config = dict(
    norm_place='pre',
    init='orth',
    beta1=0.9,
    max_grad_norm=1.0,
    max_steps=10218,
)
MLP neurons of a small language model. Each row is named by its layer, matrix (up: input weights) and neuron, and shows model dimensions 96-351. Each number is 128 + 32 x the weight over its row's rms, rounded and kept within 0 to 255. Numbers have three digits each.
Before each neuron's rows, "fires on" lists the tokens most often at its 100 highest values on Wikipedia text that the model never trained on.

fires on: "s", " time,", "iot", "house", "ition"
L2.up1993:075119179148041158130124098146100133167103077089101125114085132115140172087144164049101132174108161160111217126136126189176125125125100171128134102200092158188111106158155147093137138115122136161113117095146148115176174133163154085095051113123147122182129094171165130145161184112122105134126147152116088154119103112105129079175134150129115115117083198140091031128175123131143148080150129135119140137193197104168148164094114087094166146104053123125085122188120141130114073123096107065135176096102133129166147128148129068147095146188167119094108159135107091135155150096144140030104148137116174140132047146120090110156163128128145081127203081127139146037097148154122155132143079122113144116079091114142113079160145156132077157091109103130167097125152128067119143068175125

fires on: "e,", "P", " as", "az", "atives", "eb"
L2.up665:147138127086135172126135085172180155132130128090163142124131117133095163097124139131197196076115130161106123106076152148119115108107078097103137092176141150136160062146128154123138144183165161086122110185099096100123193129095173171159149158095064100171158148099162118206139130152080139105156143158072095148127140060121108157103183148122096169160099092142172140099148135148094182087155131139137143118129175098101137135088132086134159123118205128081073132120108128126141143121161126172107138128127128153106097122137045149104152194125154104077146161147171167109123131116121172150130139113167187141092105106068192149128172129081196135122107157122124123061065135134126158194119104143124073109141128135133141149143108119108097129075169135145137139129133082105185177117121155

fires on: "ar", "shire", " for", "ch"
L2.up1526:134191137149155077100136123119121093155104132088118133139148097161136154144152119146115133167138083142174141092111112100134120130115120132133072153163166149149089176133153154172117168107135103065134067122142129133101085194054167153147119129105148108146093158143156133136124165165056076098138139202118093109097179178147099130046138090151163162171167116172142068139100125165101171130090142125113127187124173161096153102129141153117189107119102086144148166100123105138131147090113082145133146113101108147119185181178084123146035136126104182166153103062094162131096159103140135088123134064053149056144119109128150114127132100106163149180100091141154157085099063174061126098162165123145103150133126145178172097109165077126033122122159066082067158154110148163089086175064089

fires on: "atch", "L", "ari", "atic", "able"
L2.up1629:178093098174086201133118119146095090092074168136140166125133202076126139131046100150115129101081117179103165100104174092081181120115080135089178131167112143123136153122148092125109140139139138087167102125134116142121150128103154148094184146123139092152121116124121147096157092107126139122155114074128189118187104132105111167130073156154115145095198180210144139096111064140149129179131089150106134087123146089108124127159112132124127124172154170112132165129147123120155142121105118147124182155081129156107122102129082064157096150160159171121098129089129153111084145121139093117176117160080178135148129110135087122155124140079070151133034108098092119130139118123101127127081108124168137146079132094167144106111174233149098151168167109116156134122140064131133117139109164

fires on: "ark", "ob", " still", "ed", "b", "op"
L2.up2325:099135176086100175149098111139125085152111066057098122124187058098158110169095150075182135094091120166152200150144122146155142066176083090157140065117136090139174134141118106144199076110101147132112102120129149074126148161076078079093117124161121061103117050234096178199179152121133129104121143103111142066136110148064105090099131122144117125158122120111175123092090112116068126147162164123108098173128118120076104115105131140152059175081134099137142144136149091131177081145122087128146155074057127097137128131188120122185103171176130097099090152112108115127103081098165082086092153154162119083125105098134130153152147100141125134145109143127119143120169141133111096116083096075160136117089104132179135094157110075118193134124143112125106100069157143112101108105175108

fires on: "ro", "led", " main", "ing", "ologist"
L2.up102:176104152164129147138105053123076159146201116115095150092155125081096089130120099133106108125106100086116136222118124149092147116166095153171152158120127092211116096147127123106102119090111127127139189080092183102127120112119113133142115125107153164086144137090130083131085102095151102139158056134188150145153144060181087073121111178127112134160101066146104130125132171164148129079147136133154145045109078008098081129161106164092141130115105172170120105129099100118182125095075100124133099169138108127136222064173142123125149123137164162170084193096122089064155112102198130158192150093118152123137163156144118140097119111104133111067108097090066101123124122127144162112133123120106106093183059173054094107094161157114149177146149149078165195091177088144179185145121104

fires on: " Am", "”", " IF", " \"N", " International", " recomm"
L2.up2431:167155135134150172172087073165177142100069109142138120140192105134121107056148133143109065149097095175155162138115172150149087114131150099133178105114146048117089133136135168122147194167132157172103127079105177070122190135130105185185130094118092179133103193081131126107119145144109094155153108148115094120105097132153118142134143057134074098119147089123143108119122098150110108106100107108104140141185150123117116176099178136127177218154150116111113122185071156078109120139160174169121147166135143155083182061161135121108110183139145121119135160139073174069160157128208163124168139125156117155195117111162127170126103071108085146112118097159064168128114149114163103152129073149077082178125191157169094140115161165138074098180155136159167128148157107132139154135148174

fires on: "ly,", " these", "ees", "den", "It", "ean"
L2.up1865:109100159115102129094166054168164102079173126113137167155147155133111147081107181175153155134120115166145183122089099129097161110115167123098172088129168182112068113167103151120095072075191095170143102141067070086120118133164127118185128154108148178136105123177094098131041095144108156099164139152158163105147122152129104163096171144135158169111152114031113139180102142081124142099153124124108147131111146066197142240149171105090123128186096140061132122148090124052140144115114164105158112137098119134164162168164057101202112111150112142135155105130093102124141109068191132113139114109138158147111152109149174111126084122157090144209171075106112157112097120114120113153155090195122158177132096165165158089138161160114076118134187141125167171090115085159090140127136137

fires on: "ed", "ana", "ind", "ie", "ula"
L2.up546:099140098076144114080189102079166138096110146160167118093105175164096167145088102188159142088143144107085148120120135119155071140127123113146158093081155088108124064181145140122104098064154120092109144142151133108036149119110148104144137152142167167180106148155187112124142156189113132111108120102166187202149146169061061098118184169118123159140155174108112174110101109204092175062144186155172171104125069112110123070164083133153153184087124134139100041107115134124128139097098114127120155107112084224142069136175138203128087116154161128138162143140144111077169155122133148144129116139054146161110160123086139115129144132141143168149116123151125137105054092120154107134167135133138163094106169076083159066125090170074148090086108134147126092086144118089116175093140110

fires on: "ed.", "ed,"
L2.up2530:151119141109125112141109099149138133138192135144066100094136124104104149169076122087112093134167161167157142143090149115134152148156102170118117114097124202129101112142046139136091165118087167142121148228170175082126147122153200198124121163139112088144137135138156144175126147132144144135114134103115123224141141190156139123103163144149169194093146113167124136140122130145131178072103109155133101160126136137146161132141111127141101147122135149149093127096124163160142155096124107085108097115159137141135152135132151105132100144169077143148170140136144160155071160106147157100146111127173109141119108118177171091178211076146161094144040146083139158112164130131184180111191150099105110094132159135161116068091147169128123177099151115205071111128141149131153128070138132

fires on: " player", "ence", "ute", " Chief", "ense", "ard"
L2.up2091:123137079133192066114082167146134079136128106075130124122133110097092151128120115193122100150100152113088081136173128106064111141115094137171138127166132145069122116195182158142138129111126152155114097169113071134125112099127106114084086093205137191154163144126090150145076122131129093106119138132170154103104106078092106104122171120148091140168138146144086136123172143123128125131120155173168117105181111145078123101138118134104111135169105155115076180175161080150083120130135132172164132127083142126102092106136088201132170129119140125133167139150138137149158129078168186166136145133130142093142144137148145140143161088157139105126107115183149179149130194124197136157101132139099108103146170160170136128080117134119130135072126069125161125130124191160131147101150061

fires on: "m", "ud", "n", "ed.", " Vol"
L2.up31:140110165131055155143106126109122068106141136141070127105113140107131166113124145183143082089147135162193152154076146098141134182120111146072122129103132140111145089078206097047115117060129106103093123123110171126141109159183199126105110147187130187135113107083146115114111130062142144092159106145088106117060092140179154101113099195150109161090151164157107060136137086092105114135128093078156167158086169102157125140125168119036145147111154133126101125109075108148120094105154157070097091063114100154144151098152166123084125159083132180128159151130166111079124141102141129105157174098093142139125099129129118107122113146182097105170111138125119155088147136124171128131174107100075086111153109106093106144119115203124143169136127120135110174089161136110147077080118117

fires on: "ac", "ce", "cle", "son", "est", "te"
L2.up786:121142180121080108159181133112160175187163144059076151155163103112106094083125109131132152088176084195094124099155099144118096085079143157190158177149123176128115111118170114175113063093108098094099101138161121198131127062191167138150121126125216049160181176112123082143119112179101088105125138149132107130117180113118102102090110083151125119190127100152147099133077125159158143125076135068092113130159081108096116139087077102129139114109208134115143172094087137098103105135153087098154157118087203113125159176186164176130083122181177185065065081129155079141117184127121121190154147158066183150133118108084122119128142113182181084091092098112101144130117105080096161153144179069171146104127106125083106130124113118135078135089089111149127083069069046071124096099111121

fires on: " who", "ance", "o", "ar,", "35"
L2.up80:102170090167144102166125154100126048165148117147161145165201093100131157109116179088176142127107162144128121144175095083061150111137142127175122131177159143147128138103107079156135126180113091088153155135111139124141089157153131165127068095104135066159180185160105166163133095135104124177107113103166132110151141072116148086115088145135172107173087102096089114159148163137095090175080106100120132141116022165149122128052099180148145150120125116069079144074145112108106074129156106204125070133117123091149145139107126128110173123094172112126129137113137160100090187130146108120170166070096108089097150093060154144119073121109115127115092109102155115076079142170119102143155183064165113177109108172155109050115072148078059170102146152141134203087167158211104093092159122

fires on: "icial", " area", "rolled", " route", "ial", "icine"
L2.up1918:136099137133156201126113156062129151161081160081118102106142153090135109108132095104145140133063174159109104166115128137100096180099083153204092082126115136107119093116116065097146151123140093126138126100071088113109184146096088080137140161177146107133169160100185124080115100139094153151144080130150111156207091117091106117140091091164075144130153147136111112120135120136129147104086182224132150131107194141092123163123134168137097112108141104089109114107156120093086144101136182098172117126094091166146139095087170091181121128122107128101086115153101155116187125120089119153175102163128092119111128044147146107162112127105126163123135138163122142126119092110130168134087165117150117116137139123166143101109144141110121100162158108142156175158139120110126157045084154

fires on: "9", "pe", "ess", "les", "ty", "ests"
L2.up2103:119157134107108097178160146149139116090117147104126149077176113105118131162094137089102170096091159154136128127091118074125138069121149088150245112204162108187082086142152146128151175121115108138150097112119166116113124114155105061088137158082142121174139172138131130168050142115175123107073116117092189136149060105141044120149106195127154121149132143079134167100151125094092138109158105168176121170094127107096135120136130174088100097118148070178153169170181161109242127178098167112116093162185111096120122114096127130139152086138138155150193174169096089141108131153079207156129146121137165102114201144088083199147178084125120172139188083070147081114180155093120135173140117098134077145144095150158069120072097152118121064135074150119081190081184099131146114078075132

fires on: "on,", " at", " mm", "T)", " tax", "oon"
L2.up1407:161107154142128068135128076153157063143119101106135133103124198092150130097084146072129170076118175151191041082091191117113126164136112097127095147131126100116144090110114120115135110103134087097101112121195182080118164093118175156090155139131117133105179129066117141134234116149136189088186140145184069147186146101088122070140120112152167147141146179147105123133157099159129192155060107140147156117063139172149149173151190097247161132146092150145116083123147062104124083153129153169153093174135103138083151148145154145165094121179178181136155081134168117118094107163110171127146111143129174119150182157129125131136125072175166113090067095128048106159131160111122126136071156115141168112108196153125165104091139114147086096141115089111146140101109090147102142158093130

fires on: "ell", " average", "com", "iel", "ger", " increase"
L2.up5:187137179133145120072169166156101093101051183104125086099190094110098166153162114115114135145114162152125131111081142164144156120097184068159124109101147143123185145065110140097136072171153104134157159129050140114072164142071105099139101178117141128114100122126114131121137157128127113145169073117123121073118138098110132144101134100125159148124094082134090095081122080133146118094096143168061145124100115105144120140143161156134184152140067154165078159101109110072139110126052065130105091137125152125113165174138098120092108100083145120087109097093150124088143175074197111127134154114117097164106077113126102117091132092112145130053136112174114106106103177137134095090161121116129155081064136119159164120119104095191179114151018117107127133115143048164082112134105100

fires on: "ist", "s", "o", "ers", "a", "ties"
L2.up664:104164110095117135131165095126138106118133115136147138121152087136118139084111137151113155141164130169045143163124132067127198177166066082116162134066129090122123057071113164120147122108117186155169153148116131144097161169139139145094163168105083107109119181094099169194123142178110155152185124124114167147124156084102114117113106169150147126111156158180118153125096173134122109179116194098140109120095099145148124189118105123122159134116113119149082137146168101084140112105125178180141167174199174112143113136118064120176131113160133174133134156079110200102091119089165161158091105124107141128134105105090086129137110131177168118178153126099072146096145100131143178107185095066115154131132131120139102137142088120076124120124173106172106151206165145168149075073058152

fires on: "'s", "ion", "oot", "e", " These"
L2.up1374:067162120138179138104101140104097070055140085140192158149139147161118116141138117163151127173075163143081123081102132148085147090178119102139138092131163107110120124108153120087097123217104200136106068148118130139104102125155142124152056046124165107142162161139127094166103099068133105132094170090165145113098166120111075091088151166103113176079153038147109148161162131184119160155071126135134210091163047092140160134096115087145136133142198123173099123099114129126109122059106141141081137138125096136110151120151114119182098115114161139111177140100105158103232133061145143125131163113108126126129148124055162115143063111127157138082099165145148128135152164086121118086140081155113166111172108101170112061133165147142181137144145110147103079080174103121095138147157077

fires on: "X", "Y", "ored", "wick", " Clark", "°W"
L2.up2093:118123185079133137075063149131196175128117179125114102127087113139140126130063046083111075149123085119116127125117165104131092127136115131214147125118153149166120094065142166153083115098104170126149094120100169126134182122074119111150180128137081134141124109185129130130124173088078090164093142109131177177133120107082054108099117099162125123157089171166116112162101142143127169137175148109151097150126055118130114136143088134126108071121114115132146192072086136148129126138148163082148118118074150124101144150194139132093092171165126087143177033146156100114147069094196157070130101121140178115100147171101133078084150157166093144096085112122138133189146139160189102152119144126109160076166128154175149130126134128129106139116084157210128100128173136174167099093128145

fires on: "ology", "ly", "led", "ologist", "rag", "ce"
L2.up1553:127145138114089101161125047177130101141068156129126176136159143106101137153112079125150150162126120102163141178189122082153122162139105061115112109131197156184202145134147054042166137064137158106128105073096115137141093145101142173096156171112172150106152137144088137153065117073175082162137083064121166163109137070081103145088162068113121120122125146114082129100110165117104122114165138162049137111132106098068131115147118103137151122132181128180068110105139106145133051154083091038039071130155129114176091156154134101131095088087164174219125155125125174136096132121098156119079117191160149155087126125142174112069171120146089127161125147145142157123133117104152138194153127164126109147175139169073093148128133192095138127116159150084162103101158122158118157117140124

fires on: "ation", "ment", " season.", " year", " hour"
L2.up2490:178097164192136141111167111113099113116132048108106139131176130101104131144076071108073082156173131200130073108136097164125093111129099174113151122091148099145123084037094115124090116081082104157145111185201048105148123116104078110132109180128116145132100161129117078104129128107123077076098098143171139151171121130198122070165115067166129076114179137131095091112184130089199117064166123116177099156076150106128152102111130116091110159075054122144147115150100157122126104108128119152118151152060111133134155081188146132117167143119121130174158138176090123140100147148127136142131155121141092149105110165082143156107116181164071114096155154170203159123096152102071122161137087079155088105166154159147164035138103147109160141164117158076135153108176085167106077169031106

fires on: " Con", "I", " 34", "F", " 35"
L2.up201:119101130125132158108119139156111061116139085077110120139153121109110127130131184040169164166142107109137173111104122132149181111187136126124123090142172123138121131161118153114110115157120114135106112182211105156121140135092118085156164112081070113114105182160106149160117152164116137107126099168052071102109175132083103129092092149127167141160167106099092157100149133093117151116132157109084153134091150069141113129147130128103091122108042107118051122134146128117118115120127082137113152145110142114146072153159122109148124143182113112125105156154114112129172153086165128119124116177110134062108100112071145125216106165113106100109101124150178128125107161145076165172105168148139053126147109121159098102110117182138161143152141088077106170125086108131105124130146133

fires on: " West", " (", "As", " te", "ees"
L2.up1043:082100101182137104115170093166181145133073119166150091088111106111072114157128158135139115106110109208134179167124154132114134167062094150147110097136161167077068091103146116124186127199102105199149072089132070138097166078101149139169152107070176148128096114108177130071129105111090155090157128128174121103102078123109144101103115151133093075155149117121104139120188132119169129128140135197109154136166159112171117157100109172065144103163102139111108152129102158106100106122101076093039133141148083103119142147141095140154122155128116129104107141156174127127119099120078105168084126199124135151159133128147151134132121090081132126127190113092111157181102125105120110173136136108079084093128159155135111152122151133086083194125179109119157123121077149182125104171099116

fires on: "A", "x", "g", "ol", "ation", "mer"
L2.up1070:136129117107093107123128126161161095114169145061130133096117136122137134100125157097157129134114108140155112170113095133159132080191133123105130153125112104128087107136109147123133157138152154123124126070219129163135152169117144118162175132133100082182121184139169115130179131125112166126168092139147165075138113088120122055160116130126139122090177170130138127141142061125180069127136128136115137118112196116103083147105141145154037105132097137129125115118109077167142104038163081113116112126065152142122169157135155186125144139058133096160116090112105118139132141113181150118097110147085148058120086080149100092083116142132128078116195131116151157050206209125178190135101143127147133095124062090133171118114089170155107122099108126159095183147188135142175094086091118

fires on: "s", "es,", "es", " life", " College", " college"
L2.up2536:164116077124159156099175143119116070145149143117131122099119170126142072121073105149147138155092115098060155119095129203124183146081151150142166127145139121140096097190082167091137061104140135157161071133133141098063120162166145135092131073199140173127115135128181109147190098215134111109130193113073166114079140144162126130155165119109184166162125139097072103123125143097200092157140115108111129075060162145117140123145120085124122142122086092164140102157057136130069098200093090173121124078054112138142124117157176138090155114156102121095121136119147149075099222135142141172133091135108115135131152128135106119187124147065094139109130105169069123074082136139068085154127080095114121132124146096136139102142162177153114137121109131117095174189104140184108123138073117

fires on: " I", "”"
L2.up66:112171177145087087111101115143142149139179103142084131068155088118124111140110116141115149110097143166153175154034134170146040086155158083116160100168176139159158128161158126106064100160110167143062131119107127120124170142128161206106093131174116165168096115140143111196091169059125157152170175151107106102129117118141080136068120175130109160108185139187173031142123071097103178158126133093099115108148145109115123142119146154162085120130114147067124114134134182104130138110145116152122126170101096179136162066116154114145123179125145137113118116101157070119165148081125186139140133142148105140106079119173085115090144097106053167039084077085166178089109123133157124095154122153093103123169124147114112137094158141156086074148138139095150151071177137107221198080132203

fires on: ").", ":", " time.", " time,"
L2.up812:166112179211106146100107122101150135080104142138128130087174147095096120104089182142109204066175140126175158104163125102073132104138141130154100148155102127200074143103183155169153125120112193110113150113106166090081093112132125196077131141068155164114108150148131184154125136109117175146144127116082094146166091160134126093109109068160123147157131140115120076202069131128087106110174135136121130159140142068200097157121132146124091161174097129186204183166179165139043140201112152185097110169159122153109122089100130097114147192148153152091127177122166229143117129137130104067164103138107064097133097139155085148141159064119025122111120157131090170098078113100100162081130129122069119128114138166133144083167166151165066087117137135147100112139120178176125128133085103

fires on: "com", "ux", "===", "rig", " formation", " creation"
L2.up2492:138185155137107090132147158130178140117163106091142095113141148132117108197071152135183103121097120139143132134108113096153053123146089148201177185116176152143134166180149081106136146138159083206147100142105068087086144110115168129133152058127143158215075159090100143149127143141115040143149114135127063093122102126073102109119101134153108131128123089124099190102148188159139071148149140127125131091084136073162106147125153176044132155087116118081131122118152099071154116116137145164156072118145145155135099110109144135049117137160158125104134123151165137063149124165132069116146063160175134124108107111089073165083165096112114122119070170161167128148105183120154128124116049128136153125153092110132143199161096143148180115126125092169177128134149099137074135037063138

fires on: "man", "ran", "ues", "ley", "y"
L2.up2177:099121114079107165094212081117172101144109120111098149134146198126141103150136106178093133173129105140162156106123112119203162063140148101110137139107128087122123102146169107177057118157093116114154122127116105129103122129156145144069137176197117116119122135109129166060058140055146169136113106091098161112131161111169086095177116135130198104112135162122155154154087133113146110179121164118129133159106152118122159091173168082154168101091115092117146158172095165168066124122109083093133128109119113154076177132114175089130178127139136179139116105155123058146115191113136143128132094076101111097085097064115185134185116053104111180143099149148090148112142143098123116151159129111157134127115143073223198108126113130108105090148106094137158162107140089212145174096154141

fires on: "a.", "unt", " York", " Force", "&", " trade"
L2.up1358:091127175151134159100152180147154145093128060184080123167180159099059126111104130134181137126146118159127126114085101095121102091136085107115170131141124129089153113163113105103150139083141137117125255165112131156129170107095229080096103111134156092161133097147157120133125187096154099220109152042206090120156110141140133103142113173113126161114115139089101134124164116132086133138105124152197141088190129048141132095111113156135089115063122115073079130079181115163116155176180123109165101116128109082135138115111087106137167162113156133099112141149117106121117142116130178162112113131044127125136137091175136161119164099100073162138130102213104121131113094156145082086126148172209145077104126115181165158108152106127134139146150123134089175104146155130154089125083087

fires on: "ard", " line", "orn", "ung", "ter", " process"
L2.up2204:137090118142113152113140194165123099156117078105081141074147111079104138080118124178092087124153140117183116127079126138085137165183091124088104139152178238171129133170125119080155101105167085186162133135089137115095181157121139125152127113125173114173142111090130149165133143125130142120160115076150120149110139099093133134110143191157117202108125153106121135063146104122139142150137115109147075122076102128126149093098152150108099128093136121108143116076129127113151147217120137121131131153107120177122144162148179095066155132160127160078130215124163148160106099080099107198168126134128124089102053110071124098098158148101127147161087159084099166138146080104108125188132106079127138166093123144156116138177148152157120156113146117102093207127121093143121143178132099

fires on: "ing,", "cl", "+", "ven", "m"
L2.up1463:089104092125099122120180144136141083127115090124108064086108127157168157169108166150101176080148089140138172135160085100193165147165058105149087123162118139106106136166044096107119118145154143169142143145131134120131115151170150117100113183104135136114142138198141130166162161164115170102128108130117110092053118135108197120121091133077135143072178129101096104113129180099116174086100118115113174167087092134164187087153178137067154129116092142121094076097141113133110079066122101119096090207091110166141146108161114132099138165211145096138133153132178180125133119109139185130083123173095143105094116100115123161097113150130099076190157109112143192137154147165088090103098130173120103208176138120132093100077110073175124109112126118153141178137117095165127134161143100

fires on: " %", "ally", "ly,", "on,", "on"
L2.up305:170091192133035150092133111168117146157152081079124135175158152116111131080112140189153106172131170071196117143083146101142160165107142139134102122123191148150122080123155180132090096103140175156069103169155115143121080105140158140127125185111210088156139202165160138146126105175121091022096120140078125131113119130083136136160137146128143084126075074041116124147085115129138155171119148080145077110075091134127138161140103120098120137085105063135094098131189134156123145140177150149181123174143092146140132127167159122136136135129151147118145105118144139102112096097181133159104123109098121116126084235129098154106168101087146115177109133153222078073123116094105113177117077099060149079118125141177168162088140165132145123114129147135139173116124105139107125094138078

fires on: "ust", "ut", "tt", "uck", "ols"
L2.up542:161145167123141052089139163128107100109120109130169115103124112120136064144101179179138143155122172111134070138163135056097140074177090119096156087129176090125119126125078107129077096175179057143141145123104152111101158165141132072100181136095140121171099099081103078199134101127200137116121176117106103100117110111088129054125102167117141157112068124122103126156145160182148077183145129137124156112161117118064117103106098141154174098124108103063138135126149137180127153116128109090119106147099134141171080214133138079108146111125195118128106119100091087132080078099108135168174106140154137140133139152111075133104139136134128110154145148085091165141166177098103129223143141098111111157162151119179093120091110147088090153134176159091123227144117094118110144136110128

fires on: "ard", "ica", "ar", "ico", "ian"
L2.up275:144118120089141014193110163165126143159145093119186125113123196113095121119119113103131130140159113146098181167169108193098122121150124074108186097127167141112105163093099175139176135128119148145142086164102147142105131107162098122103159128121084085148113170119102100116142070074200128120171193157124142100165138100143185091073123141165122113138067177145087122106075117128127084136100114151126170104137115067068136148138129121116135101095136126136123131125106144093180136128159089181065101085092173132160139134136106146149149167131143139126104173156083156162155104120103168157108083078137181100128067140105165127118127092106140153196091134168113182133121171137141122135150083130085098171161110140135150089180028109115123064113164119125113115123154134167179087093145123

fires on: "le", " household", "land", "wood", " 2013,"
L2.up1961:114118150132097125123084113120159096136186135143136095145168160140059071156145111153134097186080147116139109135134093166111126164122118119127157129122169147120155060145153133114118138170079197126164163123110128169100121064170137163116150128089170084163131113099100147129090081123146127128129110086126154147130158126142159129129116151167141122125175122132131128109119139129135106130155115160120134096137066089153156114122116127151160148109110133142141082113106136136148158074129151121073140139120126148088102083139090140141181103125135184161121143193127124084141161099178150111082106142081064174210104078190182137049147158170108168159193161105128141147130091121140104104090173140129141139160148132169101118050153152153136165093187104186160134069076098228047133137056157

fires on: "ford", "cu", "ib", "oint", "oa"
L2.up78:134090086165170175157116192119138107096162174136119134148150090108123127130096159142110104113169070134134175125103169098111147095173095083095134156126099186139182054154159137102164113147104134114096111181135164134143188182173130192103144230117103102124126128143139094157092109140101146137097108105129101085120098075118185094164121130188136156133162116137134090139167131119173100164135155138099151091116106117153090126118159138088138169087134116152177147137130113063147158124107128088144128154066171138098121101094140155156130127095184129145163153128165163134129105066170102112145143141117137131122076187121123151140100074134107113090129105219153122072122109131164086119100072206106116117134114146129093157089194102164104158113161081059186122079093093083093144107103159

fires on: " off", " n", " t", "al", "33", "ol"
L2.up518:144125100176115142103087116148044149120155066126130191095154077136092113180104170106147126110127132175111170129118193102120105091172092101119123128134162077067090143156099081175141202186096152135105153142075168138098170161070158145119169140181106161147099171142150148120129118071102109033124132137137109132161180128129073126104182096088128111135182155090169115128097138117147158118110204183110112126137148145082141112133120122129172124120155104137093111120144112114088168104106130083103108178135105116112160107102103203171091185124113093149124015096137138139129091136157117133076136119136101078148105137144082150124089094104104094152095147117101113111129105098137091170180104130178096156075126148144042173128134118149174096081131099119113186109149175143128122117139092

fires on: "R", " track", " finished", " Vol", "ud", " gr"
L2.up1113:127140133111141094179152157128176076191132102126110111155196083090121124107099210130113170142112120154176119149124159127133133204139099126117140102066130129160174117129163164206090086113154127064087123089118122100104150094118162069183157067120157145130118178088156123155105070121165132104094136117153152124089102089123130056135095139153188149146135127081084077172113121068138120205105143150152073137133171089119103154125084082042099108101163134134085144130150144110117130182147102125176079150098129123119143137152135085101071133102131084153126111168086111056128140162171120101116086156088101168128144147147107168092120128122114125189125119172088159152182121075123156173180120092177122072102127148086108075077168133117168214133103123132070133073153084066082126129113118

fires on: "son", " United", "ai", "and", "ason", "en's"
L2.up94:099131117124123099133169125110179104120149058117140164120130128097109177142112099147160146108141130171176161146104177087181112186152099132125165159180150106115109071140111177133113122132151171144123088160047081174091112131153120121121165107094203147130095132132148101155175149109070126135131127081105135100195130096104115092108128172106055173138181147166181170117097185132151145155136120120151082119074088124125108201094110104137138155143113126115097196148099158069120140090101105167164171130101155143102152153156116138104126193164212099148212127153143103148100108149147165080093090114041133141162123089070094147160139117136144117089155127106146153100107124130143141130152106148119148131145152118159084104113150123176095100105130108189145163090103163113117086134156117

fires on: "ink", "vel", " inter", "ook", "V", "ave"
L2.up1134:180123111155107113127108111157103090125102125130197130126157094110090154123122205092133150158141168141169136145109127150056101141126145117177123169085119127192112143156200179136121105094114113082098147105136093156134064197083152087126095136113067095115146138164119098122134136100119150117173103139154105176133125142100131125106118147123123147145127206210189148152180122106147067125134178104117142100155107120130119115083165021111134095116129073105118211141127159144136140167168167101121152125137149038123159147172185063154132177070156165108099098174161124124189125077134125125079117141073165142187088119106125111118175067122108177155118163104108171122129117077088043130137139090131145154102098088179073091099088150131117145107161147154124147119126113066100073101139067

fires on: "e.", "e,", "he", "lands", " IF"
L2.up1701:184201121120214108132118099157119124109120088127126145150138110118073122138095073092163113097104078120091167143152109101117139050182156113108151112161138079140194117076162148118149153152132195117103109116123169131124203097144143172093136096118141151112149145102147100155149143117086144138151120138110101118126129133131103161154153174129098124088125109070162156119111101116119168120088193130113106101129088108137119163076111164127076111135088107089101088094145113084114108136087086200132177135133120137084132160109109107137122116109152144103101092178114135090100133077177147130090096076143103119100143124128213131171127086160171131084121093088127165056149099067119124127168048179153141102149128147102129140140153091146136157127146117142193174115093095154213149117081199

fires on: "y,", " James", "jo", "y.", "w", "ya"
L2.up1716:117152135107066098090140114109126142111080067092126185082116133142125069147104151112064070121110094159173149147138144176135094165058084118167135091117107174078148124112177137112106126080187126132130083156109146136144108110189129149114160096158135142117123100120094205094114136140101116163156139095132110150160196117083140106137145132112121106140047097094109097164121175134173159134100145177130113169111104075106153109071128174088102110090100125140087098139084160108161098073112171092071105165136137097123147121150183116120098184090101178153109130175113112144120087066180086082128154139118229110100067136103171123151079132194121106141108129135129116076152144084100031121120104150155097130114118152154189102177097074113145097128066095100177165149121149170167124124071111

fires on: " end", "==R", "hip", "ord", " fa"
L2.up2057:133078137177113171142084094120092104133041082113121104139136179081188122118119102151114135176087114106167173140118089170132078101136153146138147143125158145173095114089100137159151171163140156116192159097112159127122112181155117121072128077044063136160126137115108128130184157081144111096141121172109149096142124103124135141098124128126150115114136118127172148109124114135089172132152094170089148140124131142101157151145117113109100176090148134099077142164221127107084120155187153172109116056186162184144113082093059089071145115142126123110144133161091113131158164055113045112144161131108105156147091123133149137144131036111120151168097125186118150146130075131113106148144093133162111112106076088157132122063168145142150127088115091108120134078130123102144126145143131

fires on: "g", "off", "ard", "ua", " learn", "ung"
L2.up2021:080153175128160125111186079151126096093116079133116125130145158090153081091106172135062111128068118147207084177088170163124086147139131123145116052163199166135165116166071095079149125139071066099103155080111106120139156090103140091165116109134156083137178121114091139137099133131170158172145175162137153122120155060086152112116137167198154153177132150205105125123115168106121115035097093130139103142118136100099095074146090109129155124114128116143103124121182149129144124109145084138144131117177155116114096131143157171072125162103114137172171136165091194181098167120128134165151071191097116113181137119130120083170130073125086124120082113153069146167153065122131190141128108114153143085083171148204147136103113131100116129127107134101161160119160138083109175126149127